Weights of a small GPT-style language model, trained from scratch on English Wikipedia.
Size: width 768, MLP 3072 GELU.
Architecture: LayerNorm before each block, rotary positions, untied embeddings, attention and MLP in parallel.
Training: a variant of Muon for these matrices, 5378 steps.
MLP neurons of a small language model. Each row is named by its layer, matrix (up: input weights; down: output weights) and neuron, and shows model dimensions 256-383. Each number is 50 + 10 x the weight over its row's rms, rounded and kept within 0 to 99.
After each neuron's rows, "fires before" lists the tokens most often just after its 100 highest values on Wikipedia text that the model never trained on; "fires after" lists the tokens most often just before its 100 highest values on Wikipedia text that the model never trained on. A number after a token or word is its count.

L5.up766:51 38 72 48 50 72 53 45 82 53 49 52 63 55 58 48 51 48 51 59 69 38 58 33 32 55 60 27 34 57 30 41 66 38 52 56 50 48 54 62 18 57 29 48 51 64 31 51 64 61 51 67 49 51 45 39 49 50 58 49 44 62 50 64 42 48 47 58 65 54 52 54 46 55 57 47 49 64 46 47 49 64 41 43 55 21 63 41 43 60 30 62 58 57 45 51 58 34 40 33 52 61 54 44 65 43 68 50 59 47 55 41 41 38 62 51 49 35 64 53 43 48 49 48 51 38 54 61
L5.down766:62 76 52 53 73 43 60 41 40 53 50 55 41 50 57 62 68 50 58 37 44 42 56 44 46 50 51 52 46 64 58 48 42 44 39 46 40 69 48 43 46 52 58 68 52 43 32 39 53 46 61 41 56 56 50 52 42 40 35 55 56 46 57 64 41 65 87 53 69 21 43 49 57 20 54 44 30 51 39 54 48 53 64 56 41 52 70 50 33 37 43 49 38 38 50 46 41 33 52 59 43 52 48 39 48 41 35 54 44 53 55 44 64 55 49 65 51 66 62 49 41 49 57 51 75 44 53 47
fires before: "|" 36, " |" 19, " " 15, "\n" 7, "." 4, "0" 4
fires after: " |" 58, "0" 8, "2" 7, "1" 5, "7" 4

L5.up1574:53 53 35 62 31 33 22 39 57 39 54 39 44 35 40 53 35 39 55 42 54 46 59 49 61 50 54 50 56 42 61 39 29 43 46 62 43 57 56 43 71 52 61 66 32 51 57 41 52 30 49 38 49 54 58 64 38 48 48 49 51 47 66 38 32 39 64 63 60 51 42 33 48 44 37 40 49 60 54 46 54 43 51 60 57 53 49 65 51 48 49 48 37 45 35 62 57 50 43 74 52 61 68 59 58 43 71 47 49 37 49 60 37 70 50 46 48 63 41 53 52 54 43 54 50 39 43 44
L5.down1574:57 71 39 46 33 46 26 46 59 40 43 44 43 50 48 50 29 52 52 40 44 52 41 51 55 46 51 44 47 52 67 40 73 51 51 50 44 57 52 30 42 56 45 56 36 53 52 65 50 37 53 55 52 51 44 68 55 54 45 57 58 54 62 50 57 42 46 51 49 44 38 46 49 59 45 49 39 56 50 46 40 41 50 60 77 45 42 56 46 62 39 66 46 46 38 61 52 50 40 61 37 59 63 57 51 67 40 66 46 61 56 68 47 51 42 40 50 48 57 39 48 53 37 47 45 53 43 46
fires before: "2" 16, "7" 13, "9" 12, "8" 11, "1" 9, "5" 9
fires after: "0" 23, "1" 22, "9" 19, "2" 16, "–" 8, "5" 4

L5.up389:33 59 57 56 73 32 43 47 44 63 41 59 65 44 38 50 68 50 61 47 49 61 32 52 49 39 48 39 45 49 54 55 57 49 50 47 48 60 44 65 51 48 45 72 43 35 59 42 43 54 53 71 58 51 71 70 35 49 59 47 46 41 45 42 34 59 24 63 56 47 61 41 58 38 53 45 36 52 59 26 54 43 65 47 51 46 50 50 68 39 49 41 46 24 69 51 56 61 56 34 48 35 32 43 52 45 45 36 41 42 50 56 34 32 57 56 52 57 51 45 61 42 45 65 50 53 55 52
L5.down389:50 26 55 32 46 56 65 44 38 33 46 54 65 60 35 59 48 40 45 45 60 42 27 42 26 58 52 64 52 56 47 67 47 41 59 40 62 55 45 54 42 67 59 47 48 37 48 63 54 61 68 71 49 45 56 50 53 50 53 37 47 54 46 35 55 47 52 66 59 50 38 51 32 40 50 34 53 49 51 58 35 51 52 60 59 34 50 35 44 52 53 32 46 44 46 51 53 69 43 26 48 66 63 46 39 52 35 54 70 54 50 51 53 46 55 55 55 61 52 46 42 43 44 34 53 47 37 41
fires before: "|" 63, "-" 8, " (" 4, "\n" 4
fires after: " |" 67, "stream" 5, "0" 4, "," 4

L5.up2400:39 53 52 57 52 34 27 42 45 57 54 33 53 54 40 55 41 69 40 53 34 47 71 60 74 40 58 45 43 73 35 71 68 53 47 47 43 36 50 49 48 53 58 48 59 36 59 63 49 47 59 44 46 62 66 60 55 40 53 57 62 53 41 45 28 52 51 48 32 69 50 39 42 71 48 54 42 51 64 70 58 50 46 58 73 44 32 50 63 36 65 65 41 58 49 60 52 34 48 40 43 36 46 54 58 29 57 42 54 53 49 50 35 52 39 55 43 60 43 41 40 53 40 59 56 37 40 38
L5.down2400:42 46 48 47 71 49 51 57 38 41 51 41 59 52 49 54 41 44 29 54 53 58 45 31 56 62 55 48 37 46 72 43 65 51 60 59 38 52 38 61 57 52 64 62 43 60 62 44 53 54 40 56 39 53 39 47 57 50 68 41 55 50 44 39 34 65 49 39 53 52 44 69 47 45 54 57 57 69 55 72 42 49 41 52 42 53 38 61 42 54 48 43 52 41 50 57 42 63 44 65 55 37 66 50 41 50 58 30 35 42 40 39 32 49 61 52 47 33 53 32 41 56 65 43 60 52 65 34
fires before: "8" 13, "9" 11, "5" 10, "2" 9, "3" 9, "6" 7
fires after: "–" 28, "0" 18, "9" 17, "-" 7

L5.up593:49 49 48 35 44 54 54 54 53 38 43 60 43 38 43 59 55 52 34 43 56 51 42 26 47 39 52 43 41 67 45 59 61 34 44 65 53 51 48 38 40 37 50 49 44 50 73 35 46 72 47 56 51 20 47 38 55 70 57 54 47 48 62 49 54 52 38 46 52 50 48 37 70 61 44 39 38 63 46 48 33 55 48 51 50 41 54 53 50 47 60 38 57 64 44 43 59 53 43 40 43 66 39 60 65 42 54 52 48 51 54 49 44 59 40 49 58 39 49 44 47 34 56 45 62 68 48 59
L5.down593:55 43 26 62 52 54 57 64 41 50 20 43 52 54 52 28 40 45 35 47 50 44 59 65 76 53 35 53 49 47 63 33 46 32 45 56 29 38 59 52 48 44 67 34 47 45 47 38 67 39 67 51 48 39 36 62 55 41 55 62 49 74 57 58 64 69 53 43 71 47 54 35 48 37 41 50 53 50 38 42 48 45 33 56 45 50 46 40 68 54 52 40 43 64 47 46 55 67 43 57 61 70 65 42 40 66 56 50 48 39 45 60 48 59 49 56 50 53 36 49 37 33 48 63 43 54 45 51
fires before: "0" 21, "," 19, "2" 12, "1" 8, " |" 5
fires after: "2" 50, " " 10

L5.up1157:46 64 38 48 39 44 47 53 75 33 67 70 35 51 36 53 47 53 51 60 35 54 64 56 53 53 40 30 35 62 54 36 61 49 56 65 54 51 50 36 52 39 49 53 42 55 56 55 52 58 35 58 57 47 50 43 47 32 59 46 35 60 54 41 26 42 61 56 53 55 54 49 43 54 33 40 56 54 65 43 46 49 54 44 54 36 66 34 49 40 53 51 63 58 37 70 51 45 68 52 59 45 58 33 54 55 51 49 65 37 63 49 42 51 34 46 58 51 41 55 39 52 63 47 46 35 54 52
L5.down1157:30 53 59 62 50 72 42 40 53 50 68 48 60 39 60 48 62 51 48 53 47 41 38 45 57 47 50 39 43 43 51 56 62 48 72 48 46 60 41 53 25 52 67 50 59 61 56 45 65 54 43 59 59 65 33 44 38 41 49 55 47 57 45 52 47 63 43 42 52 65 27 47 32 52 56 48 35 42 44 35 43 49 49 68 37 42 55 52 40 44 72 64 49 57 56 47 63 45 42 60 49 39 53 56 41 51 41 63 50 59 46 49 30 40 56 44 42 49 44 38 43 52 38 55 41 52 75 40
fires before: "0" 37, "9" 11, "ani" 7, "2" 6
fires after: " " 43, " Azerbai" 6, " |" 4, " (" 4, " %" 4

L5.up3009:55 53 45 49 59 41 44 52 53 53 49 54 72 41 48 57 58 55 26 42 54 35 58 56 67 51 66 32 58 72 53 45 44 58 43 56 40 40 58 45 76 76 51 50 36 49 45 69 46 47 50 50 43 47 52 61 55 49 48 46 43 63 58 51 74 46 54 43 63 58 35 56 67 56 33 33 55 64 38 47 36 53 38 45 56 48 36 65 61 56 52 42 55 70 52 50 45 62 58 38 59 26 48 48 52 58 45 42 59 58 52 60 56 33 39 61 63 49 45 42 63 55 44 68 41 52 60 69
L5.down3009:39 54 59 52 54 41 57 51 59 47 72 49 44 70 36 54 62 46 28 62 54 71 54 55 28 42 38 57 42 50 58 59 57 51 60 39 45 46 46 46 40 39 47 42 68 40 59 41 48 48 42 24 50 42 40 59 78 70 50 53 49 63 54 46 39 41 47 48 36 67 51 37 46 56 69 59 44 70 62 37 41 30 50 47 60 41 61 45 35 46 45 49 42 31 47 40 48 54 57 57 38 52 47 52 57 41 44 48 43 33 47 33 41 38 61 50 41 40 61 60 19 41 52 45 62 44 31 41
fires before: " |" 29, "1" 15, "0" 8, "3" 6, "5" 6, ";" 6
fires after: " " 36, " |" 23, ";" 10, "1" 10, "-" 6

L5.up2451:53 61 57 44 60 51 59 41 63 60 66 45 52 37 54 55 57 44 40 50 57 39 54 52 50 30 53 49 37 44 82 52 55 47 18 55 70 44 30 50 42 57 36 62 57 44 65 59 45 49 53 59 55 54 49 50 55 43 41 76 33 57 43 38 58 50 52 68 42 52 64 52 55 51 39 48 32 38 49 59 64 46 44 42 33 57 60 59 66 50 43 55 50 48 43 38 59 55 53 52 50 37 62 32 41 71 46 61 52 58 45 31 53 55 56 55 55 55 36 49 45 55 46 46 53 43 39 52
L5.down2451:59 55 48 32 66 54 66 31 48 47 47 60 38 37 43 34 50 60 56 52 45 35 44 64 45 52 55 58 65 42 23 42 51 45 57 52 55 50 55 50 59 44 60 47 47 57 49 54 55 43 48 57 56 45 51 79 49 55 52 62 61 55 63 56 44 55 57 43 38 51 58 56 41 47 74 40 70 41 48 27 48 49 55 50 23 49 48 55 55 52 38 48 47 62 68 67 39 61 55 55 57 40 46 51 64 43 42 69 36 54 57 48 47 64 56 58 52 54 75 60 55 51 25 58 27 53 45 57
fires before: "0" 47, "1" 17, "2" 17, "4" 4
fires after: "0" 64, "9" 16, "–" 10, " " 5

L5.up1056:55 50 49 44 55 33 47 45 55 46 50 36 49 34 46 54 43 54 48 39 47 41 37 67 50 52 59 43 42 51 53 51 52 57 49 47 54 61 67 56 71 48 47 55 46 53 67 39 43 41 45 59 45 73 50 66 44 64 60 50 41 69 66 32 48 48 61 34 53 50 54 63 54 40 61 55 45 59 48 38 41 46 41 39 46 53 70 39 61 64 51 51 57 57 53 60 52 44 68 55 57 57 58 63 65 66 52 57 55 44 28 50 58 28 63 46 56 47 46 53 52 55 64 49 44 66 59 47
L5.down1056:46 52 56 49 57 48 67 54 25 35 55 53 75 52 63 50 54 53 55 44 59 36 51 66 59 35 54 54 60 55 46 62 42 45 69 55 50 36 47 50 49 44 59 50 51 58 49 31 51 63 35 56 79 42 43 74 38 41 60 68 50 60 45 53 39 42 42 46 36 53 46 47 52 51 46 61 60 74 48 34 57 52 44 45 46 31 61 62 48 54 57 38 45 60 39 48 43 51 59 44 49 62 59 27 52 49 46 73 40 56 43 63 49 52 59 47 44 36 45 64 50 40 48 52 56 56 67 58
fires before: "2" 17, "1" 13, "3" 9, " October" 6, " May" 5, "0" 5
fires after: " " 40, " on" 21, "2" 15, "1" 5, "On" 4

L5.up533:50 48 38 69 44 57 53 54 56 53 58 57 53 32 41 44 39 75 56 32 39 53 49 48 63 48 41 45 48 53 47 45 56 69 54 59 59 37 71 58 48 52 57 67 53 54 46 49 48 64 54 45 46 60 54 45 26 50 46 38 58 49 66 52 70 40 52 40 62 54 44 57 38 74 37 49 58 45 54 62 56 48 60 49 34 46 41 52 43 45 56 37 44 65 55 60 49 39 59 41 24 38 57 37 55 62 70 52 74 61 40 51 51 39 48 59 60 53 52 48 49 46 46 39 58 33 47 52
L5.down533:65 40 52 57 52 54 38 49 38 34 52 46 42 46 57 38 64 54 51 44 65 40 53 73 66 39 42 57 63 54 45 48 53 66 45 42 61 49 44 29 53 58 54 47 31 55 52 45 47 59 54 44 63 34 52 49 48 54 47 33 79 34 56 56 44 46 53 60 51 61 54 65 54 33 55 41 33 38 53 45 53 52 61 78 36 42 46 47 60 54 53 56 51 32 43 38 49 60 48 41 45 45 52 52 72 49 50 43 42 48 40 45 48 66 55 44 50 63 50 48 59 66 23 42 28 40 58 61
fires before: " |" 30, "0" 11, "." 9, "3" 5, "1" 5, "rd" 4
fires after: " " 66, "\n" 5, "0" 5, "9" 5, " (" 4, "2" 4

L5.up2136:61 45 55 55 57 46 51 54 68 51 49 41 31 58 35 60 54 51 46 48 51 38 34 51 47 39 31 43 51 37 59 49 62 59 49 72 74 50 47 52 57 39 46 47 59 50 32 44 55 56 53 49 58 41 45 41 57 68 43 57 47 32 68 52 40 38 52 41 42 59 53 51 56 57 48 54 55 45 57 44 59 50 63 44 32 47 56 50 76 52 48 56 41 68 31 49 57 33 64 52 54 54 40 42 63 44 57 78 50 57 41 48 45 48 57 51 42 48 58 41 37 48 29 52 54 59 53 50
L5.down2136:43 42 54 35 53 44 52 52 66 64 24 60 49 47 51 59 49 63 57 59 62 66 45 55 48 35 39 44 57 40 46 48 56 32 36 45 48 39 48 61 60 38 47 45 40 47 33 45 44 51 45 42 43 35 58 59 62 58 55 56 50 57 54 52 63 30 55 41 62 57 58 51 45 63 60 52 55 69 56 67 46 49 44 48 37 73 48 39 54 39 43 55 56 58 58 52 55 47 29 43 54 37 46 37 37 33 69 60 52 54 51 58 37 50 51 47 48 46 49 29 70 31 54 45 43 46 66 51
fires before: "2" 16, "3" 14, "0" 14, "1" 11, "4" 8, "5" 7
fires after: "0" 74, "T" 5

L5.up1690:64 65 68 38 79 42 56 38 54 37 41 56 58 60 58 62 55 68 42 57 38 48 48 48 46 29 43 62 41 55 33 57 59 47 51 55 43 52 53 43 41 48 52 57 67 64 64 40 52 49 53 51 59 35 49 46 66 46 58 43 39 59 56 54 51 51 47 56 41 66 54 67 52 63 45 63 47 42 40 52 64 47 59 68 43 34 54 57 51 39 42 44 57 49 45 57 39 45 46 48 53 29 61 52 43 60 39 47 43 54 52 40 49 43 50 48 64 60 48 51 41 46 60 56 33 37 44 64
L5.down1690:54 53 65 46 62 52 36 67 49 35 66 50 53 49 41 46 44 78 52 62 58 30 50 57 66 45 48 50 51 43 57 73 41 39 47 43 44 59 46 26 46 57 44 52 49 53 47 31 38 35 58 44 55 54 39 59 43 50 38 63 55 61 56 44 55 46 48 60 62 44 37 53 38 50 55 31 56 48 44 49 51 64 42 54 54 57 52 46 40 46 54 38 50 52 75 35 43 69 49 34 61 39 47 51 54 29 49 63 52 44 35 45 60 68 46 72 44 55 54 50 56 42 62 53 61 59 67 47
fires before: "9" 21, "0" 18, "5" 11, "2" 10, "3" 7, "4" 7
fires after: " " 96

L5.up2977:50 50 56 57 47 54 50 37 60 57 66 52 58 44 39 38 67 51 63 45 43 64 53 38 62 50 48 57 50 47 62 49 52 67 67 46 57 46 64 43 40 49 50 56 55 68 45 52 48 65 50 63 56 29 42 44 57 70 48 54 49 65 48 36 44 33 49 39 47 42 50 41 53 57 42 62 64 56 55 61 53 35 50 25 71 54 62 46 58 46 55 51 54 57 33 48 56 56 49 48 47 54 60 54 45 55 35 43 50 34 58 51 45 43 30 49 49 60 37 57 41 32 53 29 50 62 82 49
L5.down2977:53 64 38 51 57 41 39 38 60 58 40 58 47 37 57 55 41 25 41 44 56 55 48 62 57 41 56 30 56 52 49 25 63 57 36 53 60 65 46 49 40 47 40 54 48 66 48 51 38 62 38 54 46 34 66 55 60 50 39 47 36 57 47 57 45 49 51 52 40 33 50 39 48 50 57 57 55 49 41 50 61 49 45 57 41 34 60 43 58 63 35 48 55 59 50 33 43 48 45 51 49 55 52 48 39 44 45 56 51 39 49 56 49 61 45 53 50 54 42 53 57 35 39 49 49 39 52 54
fires before: "0" 76
fires after: " " 71, " (" 13, "-" 7

L5.up1892:30 52 58 59 40 45 34 47 67 35 43 66 53 39 36 59 51 57 55 49 44 41 61 28 44 48 48 56 54 28 50 52 54 46 66 45 55 49 53 55 48 53 36 66 35 49 53 45 36 67 66 48 56 26 47 59 42 51 61 53 34 57 50 56 65 36 48 35 33 55 50 58 63 53 47 54 39 49 55 50 50 46 32 51 53 39 75 37 53 44 58 38 41 63 49 49 47 55 56 63 63 40 76 56 58 64 31 49 61 60 45 48 41 62 48 51 53 42 58 39 66 43 52 41 57 57 54 45
L5.down1892:37 58 47 60 54 41 58 59 58 47 50 46 36 44 20 44 45 40 56 59 56 26 20 50 55 34 46 38 34 38 60 51 53 59 48 51 66 46 53 53 43 34 48 49 30 38 42 43 38 51 40 43 52 65 59 54 50 52 48 52 28 39 63 83 59 46 63 49 55 75 60 49 58 42 40 40 44 59 46 44 60 57 66 61 43 45 31 34 47 52 46 50 40 68 60 50 58 64 73 45 54 45 58 66 40 61 55 52 66 53 60 39 39 53 46 53 56 41 72 40 67 37 46 39 45 55 38 46
fires before: "0" 24, "1" 13, " of" 13, "3" 11, "2" 9, "4" 6
fires after: "0" 63, " a" 5, " U" 4, " the" 4

L5.up2233:49 43 50 60 69 46 35 48 39 49 54 48 50 51 30 47 33 38 43 39 42 53 55 70 49 50 51 37 47 43 40 49 44 39 60 62 59 38 48 46 41 59 49 54 60 57 57 53 50 57 58 36 48 42 34 48 37 45 46 44 48 48 52 51 65 57 44 42 52 58 49 60 53 49 39 65 42 58 58 46 68 32 34 55 45 42 44 65 50 44 58 61 44 55 40 41 44 52 48 68 47 67 50 49 34 46 49 50 33 51 60 36 65 49 47 55 63 50 47 72 49 48 54 34 58 44 49 37
L5.down2233:48 32 28 48 55 62 46 45 48 54 61 55 26 51 56 65 53 33 45 45 62 63 46 35 65 57 46 51 54 50 29 47 46 47 50 53 69 36 60 51 44 50 44 53 44 65 45 47 57 63 65 50 44 66 56 52 46 35 43 25 52 45 54 57 42 67 54 26 72 46 56 51 63 40 52 55 58 58 38 62 45 49 55 43 49 48 40 54 59 48 57 45 62 52 44 57 42 82 71 48 73 35 40 55 50 42 61 66 28 41 43 49 34 64 55 47 52 34 51 34 42 55 68 35 46 43 42 75
fires before: "1" 30, "2" 14, "5" 13, "8" 8
fires after: "–" 19, "0" 13, "1" 13, "3" 8, "7" 7, "2" 7

L5.up2997:56 48 56 48 49 45 40 40 67 55 58 54 67 58 38 33 54 54 61 54 47 48 39 54 64 41 40 61 37 51 51 65 70 53 63 48 49 42 49 57 67 47 70 41 52 46 59 59 64 61 63 63 56 49 53 61 52 43 47 51 38 48 31 51 69 31 54 48 32 39 42 37 53 56 57 61 59 56 64 51 44 46 38 50 53 51 52 60 48 40 46 43 64 44 39 52 60 58 43 57 49 41 47 45 46 55 52 59 52 39 40 38 47 64 63 41 54 54 49 47 36 52 44 40 60 44 42 57
L5.down2997:47 58 68 49 62 45 62 59 46 64 57 39 59 43 51 44 37 42 36 63 44 54 52 49 47 46 41 69 58 41 39 42 44 55 22 49 61 58 69 45 51 57 45 67 67 66 34 45 50 49 52 42 63 56 31 56 50 32 24 35 34 40 44 52 43 40 40 42 37 65 42 35 79 47 41 48 58 47 43 37 36 40 50 53 52 59 44 54 67 61 45 79 46 48 46 64 44 55 47 55 37 57 50 44 51 54 46 54 39 41 58 48 40 41 64 46 49 55 51 47 68 58 39 48 47 42 34 44
fires before: "9" 17, "8" 12, "7" 12, "5" 12, "6" 8, "4" 7
fires after: "0" 28, "1" 24, "9" 18, " " 5

L5.up1188:51 55 46 51 62 66 39 47 49 55 64 57 44 49 53 47 59 40 37 70 48 52 46 56 43 32 65 38 64 58 53 42 47 38 62 51 51 53 68 56 43 48 39 59 36 77 49 58 39 57 54 24 53 69 25 48 51 56 49 53 41 61 50 50 31 42 63 50 53 64 48 53 32 49 35 36 44 44 56 64 52 31 53 48 42 52 44 64 40 63 64 51 55 36 39 45 56 54 35 41 47 67 69 43 63 39 51 40 46 40 48 54 69 64 54 84 51 65 54 49 44 40 44 67 42 39 48 45
L5.down1188:62 54 56 58 63 49 60 52 66 30 54 54 56 46 38 56 47 47 42 47 34 37 42 57 28 52 48 29 53 41 53 42 59 70 51 48 56 32 46 44 57 45 53 56 46 47 33 61 44 51 51 71 54 49 65 61 38 29 46 44 45 53 59 57 43 28 43 46 61 48 39 59 62 59 49 60 57 63 54 45 63 50 42 55 51 50 47 59 39 51 60 45 60 61 55 42 53 52 61 45 48 56 46 44 39 24 44 77 46 62 40 44 65 41 46 53 50 39 44 44 51 40 66 57 28 45 47 53
fires before: "0" 17, "1" 16, "9" 9, "2" 8, "|" 8, " |" 6
fires after: " " 34, "," 23, " |" 22

L5.up2524:43 51 45 24 49 56 37 66 47 49 54 43 45 33 36 60 37 70 42 52 56 42 44 56 45 65 55 52 59 36 49 60 60 35 69 56 42 58 44 22 39 47 49 67 67 46 55 53 38 57 51 64 58 43 55 56 43 32 37 46 49 39 48 63 59 46 60 47 38 43 61 66 66 56 74 32 44 58 51 51 65 44 32 69 54 42 59 41 54 51 45 42 55 49 53 45 51 61 59 54 61 46 76 61 50 46 26 44 41 68 41 44 48 33 62 28 52 33 58 46 51 27 28 56 66 49 25 66
L5.down2524:67 34 70 57 25 39 67 44 77 42 56 55 53 59 29 75 44 41 54 52 48 48 49 42 59 66 44 26 55 45 49 49 38 48 39 40 62 51 57 42 50 30 42 54 66 50 57 52 52 39 55 40 44 50 68 59 45 53 30 50 72 51 44 54 40 47 35 34 57 51 43 66 43 51 50 60 56 64 40 37 48 25 48 54 65 43 67 61 63 52 58 49 48 51 49 56 56 67 42 66 62 53 60 59 53 44 45 54 51 49 51 45 56 38 50 51 40 45 34 56 42 55 57 53 49 48 50 43
fires before: " |" 30, ":" 14, "." 8, "6" 6
fires after: "9" 24, " " 22, "0" 10, "2" 9, "1" 6, "\n" 5

L5.up1914:49 37 53 51 35 43 61 43 37 53 61 53 76 47 52 48 42 53 49 53 39 44 43 42 41 61 48 40 50 54 41 54 55 38 48 69 40 33 36 49 34 32 42 51 36 73 47 41 47 52 55 56 39 54 55 29 55 53 55 44 50 49 48 50 39 63 39 47 62 53 57 49 37 49 56 38 58 47 52 55 37 57 63 50 50 49 59 65 46 54 48 55 49 44 52 54 66 42 59 50 43 48 40 29 55 42 57 65 63 31 52 52 58 43 40 57 54 36 60 54 59 48 65 49 42 38 39 46
L5.down1914:41 56 46 57 65 44 59 56 46 57 35 54 50 51 38 51 60 47 39 58 32 63 62 53 51 40 48 61 62 51 59 62 51 52 49 44 70 54 41 49 47 45 65 52 55 48 47 49 48 47 46 39 48 45 48 50 65 52 46 51 49 30 50 61 26 51 39 65 47 45 31 69 47 41 61 51 37 57 50 40 56 41 52 60 46 79 45 40 36 56 50 56 57 32 52 46 44 59 46 30 66 57 53 48 61 38 58 33 51 63 44 64 34 45 51 69 33 52 50 52 33 39 53 44 44 53 38 64
fires before: "|" 50, " |" 17, "0" 6, "5" 5
fires after: " |" 69, " " 8, "0" 6, "1" 6

L5.up1130:37 40 52 54 61 61 53 58 48 37 53 40 53 31 53 50 61 61 71 33 43 58 47 41 23 47 50 45 43 53 68 54 59 50 28 77 45 52 53 46 37 44 54 57 46 50 45 41 61 58 58 41 54 44 42 41 50 59 70 44 42 37 46 31 53 50 51 59 56 53 57 50 47 52 54 56 44 55 58 58 50 57 37 46 63 34 65 61 53 50 50 57 46 47 59 70 45 55 43 57 57 54 66 46 44 53 39 40 42 48 66 42 50 58 40 71 59 77 44 51 41 33 46 29 57 71 50 39
L5.down1130:54 52 65 69 50 53 64 45 52 50 61 47 40 52 63 41 53 43 53 53 43 63 41 54 48 50 48 54 50 47 50 51 45 42 48 33 59 65 44 75 53 56 49 35 49 56 54 51 49 46 37 56 40 35 44 35 52 44 51 40 47 38 69 54 58 48 56 43 40 59 41 53 51 29 44 41 46 54 48 46 55 40 49 76 47 35 42 33 59 63 57 59 65 46 60 47 57 40 37 56 44 64 59 48 43 48 46 59 50 63 41 67 68 62 62 50 49 43 60 57 51 46 39 36 47 59 59 74
fires before: " " 56, " −" 14, "\n" 9, " +" 7
fires after: "3" 14, "9" 13, "0" 11, "6" 11, "4" 9, "2" 9

L5.up92:34 39 63 47 19 53 62 32 47 57 68 56 63 43 58 42 48 40 53 51 51 53 43 54 43 52 30 39 38 51 45 61 47 36 45 42 45 43 60 26 37 57 50 45 30 45 42 79 50 47 44 55 34 37 56 38 66 51 70 57 54 60 38 51 47 51 54 50 54 53 60 36 37 67 41 46 49 51 46 39 60 47 71 64 53 60 47 29 46 68 44 53 50 35 47 31 59 40 41 57 46 58 49 35 56 37 47 55 45 36 57 49 46 53 49 45 63 51 60 62 22 49 56 53 44 55 50 54
L5.down92:54 69 50 66 52 38 51 65 48 48 53 55 46 32 56 47 49 45 34 53 32 66 41 62 46 54 52 46 66 44 51 37 45 43 57 40 42 49 31 49 47 51 65 78 42 66 43 51 51 28 57 33 46 62 57 36 70 51 46 50 40 57 60 40 34 42 51 46 46 51 50 55 59 39 47 54 27 41 55 51 39 54 52 56 46 51 46 61 63 25 60 55 45 45 44 49 45 43 52 62 58 39 47 65 37 35 60 50 50 44 52 42 40 38 43 57 43 49 66 56 35 60 53 58 48 40 36 64
fires before: "|" 76, "\n" 6
fires after: " |" 86

L5.up245:50 43 57 45 39 43 37 58 47 36 39 56 56 40 49 53 53 56 57 65 42 51 64 46 63 42 41 30 39 43 51 56 48 27 60 53 43 68 58 44 51 71 47 59 57 46 38 46 37 66 47 35 69 65 52 67 62 41 54 40 51 50 60 40 54 38 35 35 33 50 52 49 50 41 33 43 36 61 46 50 55 29 61 48 48 53 43 60 41 43 51 51 54 40 42 54 39 29 34 59 41 62 56 53 51 57 57 66 24 60 53 36 39 48 54 54 72 56 63 51 49 46 37 48 44 58 58 45
L5.down245:59 48 41 65 50 52 40 60 58 33 63 29 45 65 47 53 52 58 54 66 52 50 38 58 56 62 67 34 68 52 58 56 67 51 49 57 59 44 51 69 59 62 66 30 59 41 51 53 51 38 30 50 50 52 49 56 54 49 47 42 36 63 37 38 54 52 64 50 58 50 40 42 48 31 51 52 58 62 58 36 55 46 36 41 53 60 34 52 42 56 58 44 41 40 72 56 59 54 47 43 48 49 60 43 52 54 44 34 49 48 38 51 56 65 45 52 48 40 52 50 49 45 57 48 61 38 58 46
fires before: "2" 15, "5" 12, "8" 9, "7" 9, "6" 9
fires after: "–" 27, "0" 25, "9" 20, "2" 6

L5.up725:39 60 51 44 39 46 53 48 40 58 64 46 68 35 57 53 58 65 27 53 66 40 44 55 58 38 26 54 43 46 60 36 41 43 44 43 56 60 64 45 39 37 63 35 43 48 37 45 32 46 34 56 48 46 57 68 51 59 55 38 38 28 54 55 43 37 52 70 45 64 50 63 35 74 54 51 33 71 50 50 51 54 65 51 45 46 39 75 60 55 49 50 45 58 44 34 56 45 66 37 35 47 59 56 63 46 54 53 53 46 48 54 51 54 72 47 48 62 52 41 38 50 46 40 55 55 48 39
L5.down725:44 45 23 52 80 52 49 65 52 38 47 50 40 56 55 51 52 35 51 40 38 64 49 47 63 56 44 51 50 43 47 59 57 37 51 37 47 57 49 62 60 58 54 52 65 35 40 40 55 36 51 53 62 42 39 60 25 36 33 49 43 42 51 57 37 44 36 54 66 56 54 55 50 64 39 46 33 62 48 58 48 46 34 32 48 43 58 43 46 48 49 48 48 48 43 55 70 41 58 45 42 48 51 62 51 39 56 50 62 52 49 65 37 38 46 72 47 55 55 48 60 71 57 49 70 43 36 71
fires before: "|" 71, "\n" 7
fires after: " |" 85